Weights of a small transformer language model: tied embeddings.
MLP neurons of a small language model. Each row is named by its layer, matrix (up: input weights) and neuron, and shows model dimensions 16-143. Each number is 128 + 24 x the weight over its row's rms, rounded and kept within 0 to 255. Numbers have three digits each.
Before each neuron's rows, "fires after" lists the tokens most often just before its 100 highest values on Wikipedia text that the model never trained on.

fires after: " p", " P", " F", " L", " No", " W"
L7.up132:184141155110148088096105140179140159153097119097103111113110138143128129160095120156132099118134136106166140094119125108132098102142185120137111090110130105099131111130134134127116081104128109118144150110164123149124108117135168132128116096053176132121137123121107166123133111125144112137126139142178117129134117129121129142127135101122123187163089133141146137160118130135148139080127

fires after: " St", "′", " W", " F", "F"
L7.up285:148080113122142099103171100144119149135139123098130159127136136134115108093091129149134108150091134122152092076113100119098131126160154124178165089063119199145125138160103120118099119114154090126154136151121097141095105172099116146146127119123134176159137110127151112126125089117129163112127125132160128083132101119138138172101121113107160159150097139122136116124105110127119136104080

fires after: "\n", "s", " career", "History"
L3.up179:125136115108155123146158143149158115048086118098147154157143085108132151120166163121105109118146105105132162115118134144123119080132147147128124123110118164134125098149125117100117118144152105152159161129102154157129128115136098118118125139095158164156136138132126089162140072091126138103095133110091139136110107109140091152175123139133171135142137106166080110090134116103134112176058

fires after: "0"
L7.up569:106099136131154129179188144098144123117094162140152113136105088133104134158154153158138089133147105118161145158126153115129114108097107111130081090135133128145109189119141149146120128124100116147097155115153109117121110119168109160139099131131134125109137141161142151163099116093073150113160124099123099117160111079104124128117087143131100124162139093093164132128112136116150120118110

fires after: " Dur", "0", "Dur", " Follow", " in", "Follow"
L7.up410:122123103097101137118126152124144108160105187093097107168175170131161154145175162147116131086111139134113099105079138109149111100119118094149117098066203123110133155125118171163127119127155125140121148115138065134153101141110148109119135138155109113139159115132129151123120157157100153153093167100132101104137147124130136117108127123106103129154119125120088121130160168160109137110115

fires after: " –", " to", "'", " Sa", " Ja"
L7.up281:110097160108159128175154154130138175153122152150126162102091176130116114115125094124107106147127120116142097082134157099139168151094118130135148106091131160132142132127157168117136109164146140175084159113161139122106115158105141128108148130155123176114120127136096082148114130106109110102121114099087101097133129150109130172079165117116126102144138177106130155118148160128079135134129

fires after: " |", " re", " a", "t"
L7.up48:129151165168169137144101115131163120171129118131080134168130114153129141149122157089137130118138134089058094189137122101105086159125157131146120094136146146161120109117118142168132113161161083156151132117110121112140144136120123107101145135144110126179132134109125150097095142144136092145132154133137115167129127094126162130146139151135116108175113108140161089146135159151099135143091

fires after: "'"
L7.up260:141132164146137083119135083115153173110119126136126139177160094169121076105144110119140161155152140087106117142111127106101163115094133092133139118140130128107131106112161159129115107117180178104088130129159111122147156117124070149171157091152124086117086134139181148122133159125108127104145088122142147121139087165118129125117133136131132137121126073115148142134093130137146099150124

fires after: " con", "con", " Con", "n", " inter"
L7.up517:166090148164144135116126136124125091106119155094122146144116104146152145197085100145118164093099150109116096111180114125191108137125170085181162140124161147111128127149098112148142128142092105145113102147111133126102102114138135133111137110132154135181087102122125083084126123134134116185065109127160137166128116106134159133136121139113120118122147131154137118147129142130128120140152

fires after: " Fi", " C", "0", "ca", " Va", " Ga"
L7.up145:163102145106163161133133120120140102140085123106158124111109117132159133131142155138145165077139106121182152114108129144093092129122122146159116121164107138139110151095146087104124113139114112169106125143113131144144163106144097091106113133122129147158153097141075089151147110138099127142118127168108085134161145117114132104109120103080126134109116139149193131096125102119178115149102

fires after: " Ni", " Pa", " Pro", "ana", " La", " Mo"
L7.up149:132108167130129144156111171154148145139130166130106118091123140153140189092110144156190152140102113128105099118088133155104115136116163112116133153114082098154105133091125118084138145135094095093144097144158096116163107130101093133100106113131130178140121113160173116128128134190121138124163109134128109135119094122120094066157139089129110128125165097140090099143148119131153123098127

fires after: "lo", "ro", " pro", " Lo", " Tro"
L7.up222:167177119096158113131085126123131141133117155097097112157107144178096120116144145177090173150133113104113155163134121123167143135120132145076091142144099100146127147107148123130157138085087125117131146119124110088112096128135116180112154169177099158146122097117175134074146138142130110112101095141124165150162151153156128124116126135176118125111155116117128098147125114119107128108173